Weights of a small transformer language model.
Training: a variant of Adam for these matrices, 507M tokens, 3871 steps.
MLP neurons of a small language model. Each row is named by its layer, matrix (down: output weights) and neuron, and shows model dimensions 0-191. Each number is 500 + 40 x the weight over its row's rms, rounded and kept within 0 to 999. Numbers have three digits each.
After each neuron's rows, "fires before" lists the tokens most often just after its 100 highest values on Wikipedia text that the model never trained on.

L9.down367:496490485480543486493558436478508559515485509455501518495439501450539525474480436477514500491504537505514548485395525546457509465462543480522510478623479543525491438529545525503543521446484407502488538500500465481502503479489579470530543479517575468484487473460465534482541422495426565495495488509453512434554467542413551504481474514527528545544617452558493515481500481410431503523516554472541544490447504499522507533537472486437505459479668456477463509477506532534534500538513498456493483515539490447554436488570524515476561543514515509460505481504497436487429546556467488482
fires before: "="

L9.down605:533498525537536497479487501434469500430534447534430546527529519498537495465472429504471512460436514443518475480562463529518512487511517465500565508528499565524540431513447511520510526461540446471457445431524534512439519430498499544465520425467416468558525498498515502540414413452530472479501447481559512463517516469511435497531453515448432530515556498535507513474454542480558542478513496546526481508430414573493508491563536530456534516516513529479468552519560466504511581593551541521462447562521532526459502498503533466520523508453579536580461464589511503508471462455501578445
fires before: "|"

L5.down60:560441412483509484522551489527432535511475447509499527498600472483475535471467490511456480493444492467519493483511494456444563497497434417505530525510514542460439518490553514520497507475519494526469502468466564500575534465509511453469442506439472481456496499525521582526527488464554511470571546553528528465516584511446535508507491530522473476467435501462479477410461428520523539535462461492466478506533444567485515503543481513569469528413370510470492564493523483479580533557508502486509536489499528527444614512511514651503530542552457505509490487519541504496463539492444486508
fires before: "-", " :"

L9.down681:548553528479460487456493501605461501517450438534521472424492564485480475476473514517504491488486528549545465466483452468443591453372483508492450494511489566554502478515471484561527505556483508519520461519462512530552436447499492490532420471432428569486473482500488487493522469446529466475428513528456547503513506570499497570515501523481531521511506503491563468408561550560481600501501511495418521531491532538511502439557508551471488529475480532527507514473534470529505563523556552547453468514549471502506516580449453459465497487478424466497535571504519443563404461505502551502
fires before: "|", "-", "\n", ":", " ("

L11.down195:492559505534504479455560435500506477455502516454487582491387454379526476509509501510519558457437566427526485522490486500526521469438511470588555435483490484488485541533478494558491525491461509503522480549524463534490453499460460415513517461480526526486543530557467458530491535516540491483495442486518540517508497502457505459517566500498512504514486531444521496475574501516503511511484581483481439484444482534528410553390472550565478477499641512464502499414516530493519513534476469520520555513492489560543512609503452494537408480527563519532509488488560494483477504437479454469
fires before: "\n\n", " He", "\n", " |"

L12.down571:454491525455432503538487587525426573540478498499531513420453490452530506448418509482502504549531404457531464451504538492432509470529525533584478562496476498536512428527425445563509517477446481584467517546533473457507495485519521460488495480456468526513517482487418462536436454545496554435518451526486490560467456552529445488503534502457467551478479358535553471492496483452479524507511507537511463462553531513514485498535505515482583508549565523479488548532539536556471544478496434515487503526557480473458445558528552496557494584453501430479440507528505530498522537516526533490
fires before: "s", " |"

L7.down358:497495501515563451493488469474485530485511497477497525495525487555472513457546434464505495495475528471545541528397485491473510445487559478497521517540536432518466532473537479505536496463512568476518502501501487485505434474512524467490493513463679453471508484533376516511493482456600503464490480522449448475496479543452546472528534551482568505517516510543516494496491566491451489513409539506519463532455450493487506493539443556539527551494681469480512564555463498522530457507484552488479440494497495386543449478525483511530490447504543515468520454546520493535406499506500524517
fires before: "=", "In", "The", "Al"

L9.down505:469533536473531551534506494493540527502541507414516554432457479524566514525467466441443502455511480484501492466498442497459536462493468527513488518469452467543504499479481546538496501470505530448480480523577412452556525449535460433554523500453426495523553443447527429545515538463475496482468464446521475496490469498525496484522519512533443571526620424478505500526559478505538590464515468476547564522568505512477465444508537485503553486549462537552539501506479445513479490612476491546483470497481543442474396555506520581432557485497515463528418589515473514491503465520529541446
fires before: ".", " |"

L2.down697:442495457478470442503416523506475513504519536550554529497552550474582524458498520440460485468513591512515547510445429508537561595535539432531509529535504478456459397480471457452502526489460474525458576451418454499485579533506505467559514514508527542495505581522538527509485565540498496543531553462473463487451501485463479482531485524474424488522482513537503564445484528454432514557482470524531503508447470505509527532475498577549488524447485482463442543513434483487535435506446551575490448515518474522501480509517442492508486429505527497515565518423534493551398548567472540508
fires before: "N", "E", "|", "W", ":", " doubles"

L10.down669:473545472508482511475528491535477433463489490518463553543481510542482532515501467446540465475495508547497515496419470521415438519512548518523531497490504464463486533477530478465503526522487502439467498528475484445530498470539520501507503516496617474484449463492501507492503437504522480458497464492451506415489505496458536477500563492461497531538510471511473475469540543508475539502509541494505503498533492524507433523530533517373505507528778512464466526509466507576551513484486503483469483523544480433592506489478488516544555455550508541458537485473498508525417516487453543577
fires before: "="

L4.down719:512507436514453486528407568487527440461464602508483535480517487413441488525506522493447410508557479565470476548525498508508538531528549485503565493486500466411549466474528516502481468471481447450468556579519555453566498499561509461461532505460507522451529529493443528548498449496498416553507460457489547471455487522493532556478439537465578532517460518457532483503506570478461488513474524541538444536527513508477522414494495464518557589455464558507516529430490489528550523492514515491458456498482492502527560512359527497432494535492580494529520514481562547515537512462500446488
fires before: "-", "\n", " |", "s"

L7.down694:536504483473514540459564477548506549512525544454472538531454466476541514484486509446512557520400524533471588513516482542526470522510476511454441523506419480537582577471452454494488497504481448573547498452490470489578495520515509469508421463506589506465485454517551488441563524452521474533513573480501472471548505460496506567513554509556496441502521441562457432525505482499440456491532400540482515538448536520508485446475448503438509577522476510431516476435447490536464471577473560521473492464557471439445463544492486542559521497513524553563444495531557503495521474507531532422
fires before: "\n", "sen", "x", "  "

L11.down401:460543485485483425468481551469498452539537482505466524560428481608549485530480578518499492481491521489538474449492520497466544515470392508511527454481446452438472547543510527489449471556550507522551488502497472536494489527544556562536490480482498486383467477606473501461609478506514514501504514503562526499513503479508519534490518473444593518496488593478454566478460535473487503486463490483404466562549564526510446507470488492513545471503421568548501529500487485485517461465495540444516627473571411484504470522469463511520509481498506510498461553502426516487527519437509457487
fires before: "-", " |"

L12.down2:433568543474474469478525492480515440514528488508469482518456566571554491527509558456465434573470577475516513561454511560403491553496507580469538500473476564495494427556484516494501557408502415567504461491492429434459464518581538501509514535463430450573471514509532421467486506482523483539469440475481533468474454530530502490486502516487507514561540460561516543486457446532495523537473472514570506532508479535517484607515501570560517489446468525503487560580472576506520589484445479480512442437448460495462541521518468491486511475491480528488479539442503483478509470510464521469
fires before: "|"

L9.down391:553508504527519500524561457429468506564459452493473531544531524563472470523503447505512452495531546505543466531494468448437501533478447587432543430481458516448480530465531493476469487492501469497517461482535463459522546452543520520529489504548531500450471490596480538427528425547484469515535514464530548531519573516448501571511540527581545428493496503451528468469478459473537415519523534502489537544475385424458488504498484566467538454466542491545489511541484544443478437520564457477461543463511501529584519543499497504477507536429610502491499566517491532518463537516405445487
fires before: "-", "er"

L10.down639:453553462519509506552523496409446479472491546498476485543462541525515466441495475552571448518440492502493504519507532513545504511541499479494554548467494474509515548571475471458466555553484490477452533499518598389566418500534471479526498539510540499475547500471500503470501493452490535551499495478531499451523517493456513458549533484487475467441494529529436440540551520479519535508469531578519540492493502564458483479470503517452441496466705566526495567478466451462508475485511540477507449491480557514536507580488520456498415476570526525484481477485514524467423542448533437455
fires before: "=", " |", " =", ":", "\n"

L7.down375:618458482490548429513531518475466525505461523450495490522455501539475601550484451554501456507477539528503456490485527447523560563472447562476532470455463547522448539506510494508584538520579530472434454527481542499505528487469470480457431508486633511588457482466470447496460464520511461541531416475481593487532459527449522538489544508443542448535533528519516442461537476479516498535502493484523483507459503441444487453553468518479490522488534552547466508563559501473460463501524542542491447548489525488516465541479421590492458545517504464545480562492443520442463436492472505476
fires before: "-", "\n"

L9.down265:482481513485450465490528460466520569538506502509430503515487482526504514469517500523557487489545581516505493548470604558530505506512538520469491512470486497468491522540420471499516489435460523475555496494515479456574501533529436439513484461523531494533515387507469585526482410580522480492502514525451439589480441433541553486485425503526507502440475468545389444497463520472520418563577546427508481552510516537505491542476527534590472487492531479493524557541514509561451490490504518464388465476559573480501472489517492446535558515527466519464560568474482446496492496487485533491
fires before: "|", " |"

L12.down646:492498558496467510527496495553498489553463546567569508472592475478481513515415529458538510455526537546472537498471535533560449584510545504493486498481497529460586506539461451467485529494499488536544480504496537456582503438511393535468484434501385442505474514490488509507475514525504460462551494420526511468430488530544528531453531455532459540504452491517563472554467453535545469529473469536536447565484511517531507500518473446427515561513393512516462494572515463476467508498543461446446472543500615514439517464452492479565543470546500439469490528466523519508424540527464477486
fires before: " |", ")", " (", "–"

L10.down184:512610494539545564520553469510500556524524449489471505506467485487478448500496512480530451494564495516496452492426485421453496509567512571509518495478448512488551550494441515473502475498565463520633480595472474520562491590480547501429485527468527504462449485498462502540519458520503480451443508577532440459521441489502575469504478455466491481498527494475570508496490491494524499434507546539424507521580482549491456538480474462410559611492464457497521502490502548484511519439491449432487519517527514447453456522540518477535520430523534446550455504518554458464560479474457519548
fires before: ",", "\n", "lic"

L7.down373:482570515531482504483447545530499484497460503465524467533455440538465467552494497467509557547410559550509469488476553503492514466555454510396493452430444520565540563520473559520509484524575502501494552577491477554479474540553502539463485503493490551459461499495583547474491443527399474478502477546492557423504552429472555568466488519536524536466535479478558429498532415536502479590508513440479509505434524499484470424479580526535542545491447447517498491444500445489519550472494538460459581463472452531522463497487486526509504423570474539539489470461488501515483452524511542507
fires before: "-", "Ar"

L2.down427:557536493502548571565452487460577522532463431578519510465527540508418418489534547510591441487466425447524437485511561510483504486512489456465472481503449442460500566476513534496513519555520481524475526540510479520514547486503490556503440496502416438462450582527427590544463452546532472496501503518555538495492529569423539480490518449532536510458485532553495529449484482543489486464482516516524518443600465525515482476488494501527490479513466490492509503521462417414507423481535545464540539428512471437513541560567426524516543527553465513502512481506523452543522445486487467546
fires before: "-", "\n"

L9.down532:426470466527511506516461511451501502542426581503477483610515537534531554538483454500443518494506427484585531514469525521479505457589578471501432521495519492467476508553507495467480524443476525488418522526520498472523473522480520479475512494505573546458608456551470460524488458491569512435499527511533503458440422550459579473511546515530540515470480506491499464515492503501458561487433458517539509532478482566473505539476461439524414543566568522500554502446455478479435499560484486534440498521461475540471445525485508558535453477487564497553550504498537499556366490492480485486
fires before: "\n\n", " The", " It", " He"

L4.down59:488507478468513499504474534513458508555524496421527537532497457456426491490548501508480492441501557503470529579435533566486514530500448526491488473494419486480519480523495588516473479512498525487545455519464561436538493479524513527466413452550469535463472533469420524484495514448555545496518506552516599408519481482497499450482513463511522464441536505470528479416489490548549533582453537523513546467555439525421518524504522491572512438435503483468452573473477507481605448546551501463465525528513548468506470525501607572507418463524535474526449532467511528516443520555530441523
fires before: "-"

L10.down238:487536478466570415502535455461492434532458543459472508461473488537407505477428486468548541468496546567526541509447535527446501523530556482563526437533490455452457500473554520507515450435528544539462498571456501453484485482494504446530555518524515463539513516504503518558492520500611474430479433493479569430530459474496450481500536489532467553522529488516503426509532508526463540469524506438489471494502480479453493466536506542473525490599623539476476474534478500461466476521443547487584540546591509446467473498500541483539475446617505535475517491465493523527427456498511519548
fires before: "="

L10.down90:439493543560497481505514530498464443540537529483425532564491517464527537519547461488500463515478510459519498501499553501501442471517501486518527511502516458466437480491532491479477538450514521457534503499538447439533456543475477490479491476511584506495567495562447564578529456524500510473567527500490533472481475533496548439532588521489527538491488471488525427501460483492462591486430539527460523559444502529473537562450457457559454487482660480495552425431454437498457545556489480555464498543437551527610512485465493482496437426501538524506514496520485510511380494513520458475
fires before: "=", "\n\n", " The"

L11.down33:491489485497504533452428459561500468477529548504521451511519536468489462461518558496553525478443491472485501454566497434596509489517569532534532461499537513486558483613501517547489457511478438496547496457519455522427572561506503492472507596505447467543481493494475490481551440515534474507445495506502550463489540473420463515519419476500493516590495463523475509480503504603524443495492550603459541532500492528508463496481466447468532487501434589484519515441436498515445508451566490461514526434465424465488505547487505495509526569538423498487522490427511548491567523564484531428
fires before: " |", ":", " by", " of", ".", " a"

L9.down274:535416507541493513464442475469542545528484514470523542528514480448557437446454476455478487484477439464524521565534463521555444521490533572551588560518437490514528466555503535485500515465486494510502479538524491521529515502519475454507541449498516454453561428494553490449466527497485517536459513490492501542556480517424453543415576531590533530493502539479484488560516542542506455436454548473540462468454459528573496530471466584414519488470604459530477522484539554500526454433513428507536482475505503546478502495588469506518503531522421421452438496499536463497443526459482573488
fires before: ".", ",", " and", " |", "\n\n"

L7.down612:517480496522528464467423514460505534496497556515503527506506520499513518528525437421542480523493536534595509548382458470487508496509514534456538487494461474479475574463537499521546508529498545496473496481406500469516487465516552477476482494430632520431466530523413483512504474475503501509487521493407415511483445524427537488486538529457561490507493490510455493528508512477475511495440476465573481565445453497489504500500489549589504480527613474464499500553436502510517397537492587511416459586511476478557535504472493564556518453515564498528541456537523520498436519541500519525
fires before: "-", "|", "=", "The"

L9.down586:468517520506466504515484439592561477621579527510479533499458500576494464538583491484478564536447437521446490508430564506451494508384515470509560481433512480430484529531480401502539439485550483500540506475518513449434500497488453483559483506489517544546446528499507486526493474492477462471496514525491509402501499467452492483534504511509567492495508459512627515549534403536447520531540451543539468503569534497532502469459451468470483485521482501497456431504555487430425501480509557457501524499493451519485499535516527569454507489590535463511517521469528521565485509502510555488
fires before: " |", " place", ",", " a"

L12.down133:488505504569528473520457480491528529499471494448493551505483499456427479517529477530516498460482557449573487543515428445496542510478536445532548488460546530479543503480598506438463550510451468506493488461519384620540497473495539490497547506530465540540517484503545461544541505498475542496555449521497508493567459464419526582498544503494475422451481570449473484496563467506381479524521503486531500528527531501455492478520469556539475571477504495506472457436434460457490572534515556408465462562429458454511506545505484518488443455491530446472540510472537537473598529508526498528
fires before: "  ", "\n", " file", "t", "ce"

L11.down329:472471518541389558487426493503575524528503546528543545424543541503484518463498491545541473465412518513446525495523490468478520437499524576564429492550519493605394507537489513528500488480547506555497513529477514458454530537511493445538534444490435486498554488481540529480572493533500527548450505546511480467541494462445522525473564509504459544468450443516536510467410474526449556450496526594457512486420524554490505463509484530481498499494500498425510491480487475465464466467511527522515537529504472509501471501503506512512546520397507525475437540466550525605492430576421445503
fires before: " |", "′", ":", "″"

L2.down145:520489523452501518613415466503506488491454430441556503539488541484516517481524519614489488468514464499538476508594530499579539564458507443532489560513511536516506485506516539486458531445526480502531500486504504533465526502455473468542507463510453442487497494552577454450466525476556537535475538498509542493424554422518449555440418520494527507458475492567533460480546471493520496507526534530515542550542467574533511510481476538486544558520431576488460504361475486496512524545492470512551551450480483423477451530488498466457515444530512510480473547390483516505458468474529428465
fires before: "\n", "  ", "\n\n"

L9.down101:458488501510505529393501590469488457502547524483442507576520511439518529534504490437547435478478461508493511520525470523478493510528424524436519529507486457462534539467540444555472606489506506504499463529534583449455433517538487429486482452516587532441538531523403491527492505459511522419515456497488524571459474526485555503526583498506545496476528509489494519555500566500450488491506554489492468532465512521472455513436482547517504535585645496482520493449491512510509528544441467496461429528476540437494516552507504446546440488500531534515557510494540476492451447530524411456
fires before: "=", "The", "In", "B"

L10.down621:520560443497477554475451430471494521453445487478483495480564477484510540450459521475557437482552500544509527552448542555514516484500485496463530473448510456540452520536549522538482527510533565569448518487388509522466491455417545494475558492538470502559496461498479521465498466556507520464424499531473533436549417486462462498450559541548544507509493460519493418513567479505518452541541502511512498557515407505556504502532479547491513466464434495537448508538494497459411492487518530467493519507631514488476554548507563544533478399507567513474468470486587525489550526427499475485
fires before: " |", ":", " place", "ow"

L9.down620:491553470502486486469539444540492408499472474521445574532503526608469519568506490471558499482463472554442509494462499519458458464524530515497522488493531442498486514555485522481459542506483508501505497513502523470522497455534525411525557502468564439491464490512494522475520447532508467517481475507452476417486483530490540462472516489477496599553536500532532480497563505567442507519509511487487531513550492527510448511459499532396515502533752502418453546503505528489510531521455486528566486564520503432526514496508460523523476455521523511458548447511465508459433495448474517519
fires before: "="

L9.down20:510588429469458561489495478518496536505534461465492503404459460503486459551447513440371530483419534505470503472456475527431521539509513466530613491516518570523522455453502517466535450487490469461476493485536502483511447541573451538582460530500504539494511537480561496517502433547503471565525484535557550528453501504487442527501551489551518578485512542492517470527465521476548543450474516439491510486490542482527514474500481530543561468489398446478484505535542425514510470453558582533545506447568512530479454570458464577493453514520476495502490485451478526554562439449481482489
fires before: " |", ".", " the"

L9.down632:487453532490452485538533430472440472562520429556546484525531472527489545518421474486501497538466493506496470494477475483471573420410508476506552436511472498506514500472478503470541590503413569395535500495469545474480497496543536524451484404547489577503472487522519480501460467497469526450499510527438552598481472518523511506468546522418522516454523471562411514518462521512472468527566431508492515545465516530581507608502540540475450518512521547493516542533494514512534522498530428475497447503543479402476549558564472492462467491543437502513560555509517509439491479556510484482
fires before: "|", "-", " |", "si", "nce"

L2.down41:502534451478560498504454421494524484499435501521495452485552517480461428586519489457528525573515598569518529488503538495530496484430474448513544456469522474506530566469471529565525497527460546509508438481501469447441477493567510462547470481395527527465399520462412447495456506534451479467502431461480513452544516494486527471530548504544472477570586498491483532529542594547487558446473495485569497504470538395480541468540514536528505562510530459509419503542529514503503509524482559499485518525474556483527525496482480495477542533548544436459518419461474516502497406510486486545
fires before: "-", "|", "\n\n", "25", "="

L9.down414:518496447491532416563468453495545509485452476476514498477508543540546475470501440513522496534535458530470515467500485541530525478435428481553512548490557586460525493523457445557474518537444493517468532485444481431470501552480508456446443519520453491537509470469529446547552448464479374532522449507459431486539515470492539501451488472522512518461477602521571447488500515533489488544499510587550499421502546479518439449574520496441523501545547506445509547531436531553469523463530520459534510527571522466577453547525549483457507505544568451485490549542439589508483508427504498472
fires before: " |", ":", " by", " (", "s"

L10.down373:511469498439461499439470550446491463511456541445542481523528448476519391508479507464503484467499456522544496533518567538500565528476489497482577524541461530535484484557540498425539522469541613462539587474449561508481507442514458547494491477535523404515484527467508537518477487501466527521490459516494466528546488505460466454463531562580478511519564528518482447553467561432427566528463506505444456467539466543538528547484444568496523485551434439520455498466510503460441531553497570481447483488539478458528504493480525510492423539484533431456499494553449470429566503551481513572
fires before: "\n", ":", "\n\n", " in", "io"

L9.down231:517531518500493472519489510444478512536493511513454541484485507560468525449554472502504495510453480464510484532434501444420436423476546469576523502534513446510437483474554544515528508456499526528493502522476548437495403530505529456464487502467611480560568511474361487542484512471559470503538491490453501497472447537474526527515536534401485542474532490543516475523557545504473505465479560509498512528464477541483549541517508550465503486522662483457514505534475480487566421538442507565513446498497534467564448465491512506543472423506553492470534454540519491498390493497529513551
fires before: "="

L4.down346:563548545535498466555565566604496462455452415453540490493475409515527476471477454491495519494510445481460462459599584492437511495577475537466570525452479506496475475493435536442487581552483485503487462565511506469506514498560535513503501543528454489447492454461487524471479478548471461460526503570444502488485547526550472496465505482544553526488484436536520469587517506575547476516415514487462462501582517493479471552426442527550466491509461441487501569516507459471499491537512496449531460461567553460498536538531498540452463540549505424516468465565512472476525525500477438503
fires before: " |", " of", " (", " in", ")"

L7.down334:544464470567474456545467485485394550497559451526501503541481527547536548461496553497499579451493518482479516542498565540563516494570520532461484461465533474404481487501491545410455501452496513499506439507530499525475468505469468509488455442506427569550470547478510480453499418536488495475486387488523482514538552514521514534527504479515505494493509561552552541500492479487555489502511547499564497479499538455498473464498504523459505539460501435577454471539553585458582579469498474446450511463492494534422464482558414540597451537461521500529521469494547534457412459509483521463
fires before: "|", "-", " |", "ass"

L10.down211:493493479540487464516532520487497487496500576502492514510488492547486475497490481468512481464501499492505519544429465530488521490538496477463496533542558524521508519462496566473494527494528544447440554475438516486534513466509524491497518519494670483504511516442450507473530508489490512459478516478465523437457490508515487461488562467467492437472533465486532549505564520526416474499518527458540503523462496516500472465516473519416515517512770467465490529483436528504571513514481499489482453446564443467532514458554566506580515515540486533452519434506464533503407481487525524484
fires before: "="

L7.down452:403471504455455482483502522466556534530554479558586529526453454596520483486491495525529478557520430487476508491404500439464444534529445510548522481518432476539473530501462480578533518575478501484559502498522513467477486490499532478531484507505457456501500498527506484497505487533560471525536509464506505495593492511490478434481454500522591537445499488589470551571433571468569470478502470458512453490498532571424436484431541439542502476523464569520539477512500544487490571526387456501466542537582520493527517582480497530444518467483522478492485490475525522484441412479515465479
fires before: "-", "\n", ","

L9.down603:472470469523500433506503544542492442489564464485538452549433451442525459527551509517494512507532575516529574470497498455467513467475517528491536424482450439519476499492557457597458541469454418523457443484548585461495564527539486452403528463547560479466546517433472442434478515533499569473525462519523480597494502531534534497498520484564525458478521553509461552478544503468493460524521473493455505468428482493531519403457569496596481466511501504492529504476591533518460520465433524459528499483519473566488504486458512511587510486469493511564540523494572553461536526482459487515
fires before: " |", " million", ","

L9.down190:514556466501520438528521523518516457426560546509465438442477479461452524489513524561416510452460489526549477456523483496539513547489517509534585524523557523551486533409497432501513551551492612478519466474486533521507470512559512484483501419556545447494515545489464528513525499444484474470539473525523520534488420518560495496453495466559480483480545491472480446569527539496508513506522493537569577498539428483505537556527549543461473446471434507460453537537485454504394555560421410559465496463502475538585422482522497451451490464532528539500521489472493474486452469558479466507
fires before: ")", "N", "\n", " |", " 3"

L7.down98:482489516479552492504505498548468532477464420520519451543485501530524499507516449499457468543520442506529455469490560437447511418499516488573478435558500472546476446458505514492569508412531565494512502469501464477449446533498511427507489587463584435473508503543381495499487422565547461511483518495567472588501468509498539588561462557473506507495394498519556484541476510554473533469493482482485470452468450538509571506508529488525552521472513481485533553488481487512517475576457514520556484471487546439505496506445499534507568474495560464476478530454541509439448552611519483539
fires before: "=", "-", ":", "|", "."

L7.down547:485470551558440491527457538457426365451468552498473526586500458490488500557482496516540525486529513449459538538632556575575562524536542492531492476460494522512495453540508519500500571499510373508569544540456491460536498507477455530510525466598542535512517482520488526423486452525447470510531514506511520499503500469464546464496609494559557503414535522520475486502487466530477489468513436503519505493530474477537521473480481534532470459488411533469524425431459509492475459531536507505493498530510512473564473453503501491491490491492575471511501546492500475458535468514454397462
fires before: "\n", "=", "\n\n", ":"

L9.down458:511441450494500476485533493526552471519487479466487483456515519513503570486558461467412508578559537492546571456441529556488477544573451553480485540453458518493535558495503401477456516518458459589493478515535524462544538477541524493551524555417518499516461537548533446467513617413524474538492474572505530513531404483520479480448530520549510477522544570499460434495555518470457450502468449480522595528473540463480438472456501445534492548506498462528491490444453515519531451498453439486481496500454506508504550470513475492485462488505471580496483453527568483551470452522570448532
fires before: "\n", "-", "  ", "\n\n", " —"

L9.down253:493474527479469547504564492490529578508509489494478492585537497480496515504481471564545498536431564458500483458512509526455488524540435484528506466482515522503429458448514489596415525522487475499536425552439526524474485541505507516508557430503528562462481556514474513461503408468579456414483537480527541497514519453530492444473490450462462524511538454518553565428499491496452512496499478600522416492532490514478503519547551517537576444502561451473512555549549436460496485467489504499452449525582561480501534452549521530530461522516531463569518402520536487415545514482423491487
fires before: "-", "|", "ach"

L9.down95:447487403467477464498499476499462455438557502517524500510513542551522482477512495530471462496482365515524497445491547463525558496489511476503517537499551499480478500467565530547527522500503504564449513526463592512512490478412504505534465566541443480539536507547488522560540463529532504549500558480549457473438508490458516569549458554513531437376477567508512508499546447530519510501471497581516503472456501522460554491509484453531544535546474489470501458511469464442457542483535477507454453433508504498565457480480532544510492436475499510438574588443595564443511437475531426469
fires before: " |", ":"

L9.down453:495580563481436435468527509478519448514462514501477538497520431544520486538551514490447452612449526437579449432495478487513445435545382493599514499435520478467540493529442514506508496518531546505449527552531476512495527499514436477484491500506523474449464506542492463514470511533528478540526474530437494551560522499446522539498453456470438487523500484442485556607534571513499452522504407460486473502491554480535518510489535556439496477491522475557481530515553447538451505525544507468453465508489510473513532544500456527539437574494506459521505534493488513457524502600521441396
fires before: "\n", " |", "  "

L11.down579:513478516500469539577535465429470534460481515528478482561504501507510475505509442525547464495507511501505487486480437439482517598520533497480556537517470501465493524490494495511554512459511543415510483519466512498549490498510465476456476617506451474542496561487504495457416516590556435488384535511496458459517507491472561475498511580562488487490469475552524535502473490506485401530520606538506448428462552536507451533471513471468526518508609540485487555457471548555439479478463452534457549592527474488461491478550584523468514489523443486473474539464564434456548528446486518478
fires before: "s", ".", "\n"

L7.down554:509484465522493494547435438472479541484508485483508564447503569491574489471512468539500459448424426500512536499561509536532449460528521478447517607492499482466529490548487550465457489468550536472426538529493406568452569512475485521542492540484409426486463499556544577471511513536461530488481543485499505485542557490467473547486446482500582492518462525529581457470490464522489513484547451446505537473441462490512537509542538461542519477415401491515441520432520457444455568497521489442532532531469501497508588518512558544451540472482541456512488466489429528528495530533491533573
fires before: ",", ".", ":", "–", " the", " |"

L11.down476:557471463532537437436558484539507473523496558427487565597457522427459469549506433464504560480544491482520462554548482527516516452536535524549500513485498524519474453547508486520436568427525482484493495496538511442515523524498490444497539491517567507472486502527465564540517494492448506488476523528561529542415466469553555486429504461469547460460501494425499495545515475504497452470532495533471496504446484541513362512500448526528496502468642520456497497531569476420411518454535484525496478483518589469491476540480470466463417489507534513481538549443551513520491521497507419512
fires before: "=", "\n", "\n\n", " |", "."

L9.down24:524451510573523534459474493492476455497516513533476491501484547479486524479495465452598455426499558596515506506498598439530582518476499573501505491486486474470482524506493458485467497432472501521494506490493459531432490540530520456492500494521540515486534510509491442464485417556531480497582478460503527533390471545515499510460495488442456483474460570480549524480510489545497494474531546506582519539441532518548595503485466471451530530549615447461480526526418445437453449572543513530458517476530475525476487429543482541570521452515479532430522495462555594498489510440491434494
fires before: " |", ":", "e", "ere", "′"

L11.down737:555513480455401538498522562532478513488418492554538460458565475538450502497493488474521494488497592506495542552486539522549502489445550443494521560540508437587524542504560506461575523500491508433441505598472497397484496471484504490516489502531382491512530466535526609463482539495546482525463568460463476448492493489451548459409408452507442514480513502492431568487474536479527538463440552521481528504521480514477461476479496507478462487524470448484505501500516542478476418511494577465440497518501558465459494520502452528523530522567463449527496528464515455533519527562561535514
fires before: "N", ")", " (", "^", ".", "E"